{
  "num_hidden_layers": 14,
  "hidden_size": 512,
  "num_attention_heads": 2,
  "num_key_value_heads": 2,
  "head_dim": 128,
  "intermediate_size": 3072,
  "vocab_size": 32000,
  "hidden_act": "gelu",
  "norm": "layernorm",
  "norm_place": "pre",
  "norm_eps": 1e-06,
  "positions": "learned",
  "qk_norm": false,
  "attn_scale": 0.0884,
  "bias": "none",
  "tie_word_embeddings": true,
  "parallel_block": true,
  "init": "trunc",
  "init_std_qkv": 0.0172,
  "init_std_o": 0.0,
  "init_std_up": 0.0172,
  "init_std_down": 0.0,
  "optimizer": "muon_variant",
  "learning_rate": 0.00662,
  "lr_mult_o": 0.848,
  "beta1": 0.9,
  "lr_head": 0.00911,
  "max_grad_norm": 1.0,
  "warmup_steps": 200,
  "schedule": "wsd",
  "decay_fraction": 1.0,
  "decay_shape": "pow",
  "final_lr_fraction": 0.05,
  "batch_tokens": 131072,
  "max_seq_len": 768,
  "doc_mask": true,
  "train_tokens": 822600000,
  "max_steps": 6276,
  "dataset": "wikipedia_en"
}
MLP neurons of a small language model. Each row is named by its layer, matrix (up: input weights) and neuron, and shows model dimensions 128-255. Each number is 500 + 50 x the weight over its row's rms, rounded and kept within 0 to 999. Numbers have three digits each.
After each neuron's rows, "fires on" lists the tokens most often at its 100 highest values on Wikipedia text that the model never trained on. A number after a token or word is its count.

L9.up564:571469545501450493557533460477473468434414637553499464440469517609570400509487515451516446585488456424551449551583488493552443538391449578436440471544456477466526516537505425441530522450457415414558441517477554574580406448523596354474490548541441497531577461480485564574459543425506537442580490585461510484449439561464526465528570509518456500491507544467519393530493471503485582473462
fires on: " of" 17, " L" 14, " K" 8, "k" 6, "S" 5

L9.up2123:574615437499470513506553588530510531390445560627561404531510511449512544471387473509558512573539445472496508537477440545518474479587536469406447526480522562525414517503522501553510515503515400441554455542490409540450531482492425528397499463469489529417459524477552468437476508518473527527395526542512499519435434537518348497477469452491533536511410506513482539442527477509570537472366
fires on: "-" 19, " " 11, ":" 7, "–" 7, "e" 4, "o" 4

L9.up2357:436524503503440430429544490434540547471392505472513490492586422530465519520525552517520408495470430528561476555435450465524478510565481548462567531557508516409446550472448370529439516559516564515482562460529450479592518519598455516527531478524494458510502499497461472477471497495484583415568504434531474479561519411513534472490445564510570450494559486398546482477562479477509469416560
fires on: "." 97

L9.up1806:513561485509557619443473514462523419542433530484509567509536490502508496501514459595481408567545503520509587519500409486505487426569512501383496492551500466422482586526538521525491483543487538594492599387521529488496424502447482569423534506452404483516427505435456501455498530530460559420524500476457495472500465533493575450481532508495483416535470470586492554561415512521555581553492
fires on: " in" 20, " at" 17, " took" 13, " |" 7

L9.up3049:454528506386423510488486517457510401570493464513442498496549521486523484452491550496569546507536545457497513428503456453505584540391423460386579460528542447473554537517420519523448455490522613423486562485424597510428473476502475529549502484534460472521461616534479551510464564522501444592416519494538464437521487508543491568630518537486478474439541492530467514510529526553452577417418
fires on: "," 37, " and" 8, " but" 5, " 2023" 4

L9.up1264:542504558520603467566514501547543549584434482494476464588429512450475519506436464624633455524502525447545477550490410455476426546501561440463487520481369543456535573405462492559461559544517468556510498518524474530494437514548507460472456469540433409491549442548501584469513622565484456432570513543571458490586585524563615501481442461559543474523424567514448471482515492490525483457436
fires on: " M" 44, " G" 11, " P" 9, " R" 9, " New" 5

L9.up1227:469518520507506499530581485521535445511480519501491464529498459461465507470449435415478455534434461519552523470562550407536503468574546539493508493423453388488445499422515479475468473552427581501499445455573472478567518457498530503584485472412593466540562509433427500605592501576565403560412508516471514532507420483524520454409454458477454538472555492494430477549484406472560498520475
fires on: " –" 14, "eo" 13, "in" 11, " Territories" 7, "ian" 7

L9.up308:467482464542548496477503493553514561471373511443483451435473625606402529369512476483589556527522397560390460530562596460546573500529427410396512458498474561456395457565506578479458520524477505475486473491525396541472517430505547527345476546410460516494528492465477489531470558522513503533497472467403522511376552540559519504478647499555552527621464446450521631475500616539521530459519
fires on: "-" 19, " E" 12, "|" 11, " re" 10, " San" 6

L9.up2030:508522480505384580573484468608488600645446438589439434540472512534540473508473428556493518605490387477552468508520594460468504508519467451535563510449512515494480521504438554483463534590522497502399508542505503450513514535570460475519514535422367546547505500421533527488634591509498517457446480617560518531437415577440505506503469494507470409579527495555535504470539559522491532546526
fires on: "de" 16, "E" 9, " De" 8, " re" 8, " E" 7, "c" 6

L9.up377:500532429527486519557529449415515530541478593567449546422573437449537429443485526452532516592473532553497467558444452515508552448424477558533574563509545512572556519510493489405478475499549543405500501569496489523560587471513432595579449515492470498455465485525508511557564416438400507473393545515432535538426473442532447520450456539466576587499477539431425475446519534552475442439478
fires on: " an" 23, " may" 14, " strongly" 7, "ly" 7

L9.up2810:451490483497571508485486479444517588453437443500441495542543511572504463466545488456585444574530459459525478516422470547501504513453533407507540472464462524506549472375461494483476555534559414456515488636456462523591509504586486471563490512490456606486517552573467528476611560537490521430472507427460513452462473495479515480567510527511379574571449501477499475489580516455449505567458
fires on: " J" 14, " P" 13, " D" 9, "ri" 6, " R" 5, " Dr" 5

L9.up841:520524537428480503523484555486383491503535535526527426562550499420509607486472392589515543496509436506428469574517451437501435459484518459512543510408535569532520536472557583562447437587569512390596459482434451536497446558381487593529479435632432503525542469555360526557517488517510479569418517545507477446513442529409510464506483492539430573548495548589539475379475585439572488471604
fires on: " had" 23, " have" 23, " has" 14, " Party" 9

L9.up1740:525495450554483489600497611499462562521407538528531463547493545511510467533503490490512547524510452460511478512490549556493442537469518542557529444490512406458570527471497610568492471547501458508485445542501447588455518505525522437439437442537411477564603481490468427413494529515440468543516485490546425420442482500503519467535442478502519506441544508425403413511530469524519440459468
fires on: "-" 20, " had" 20, " has" 9, " of" 6, " having" 5, "'" 4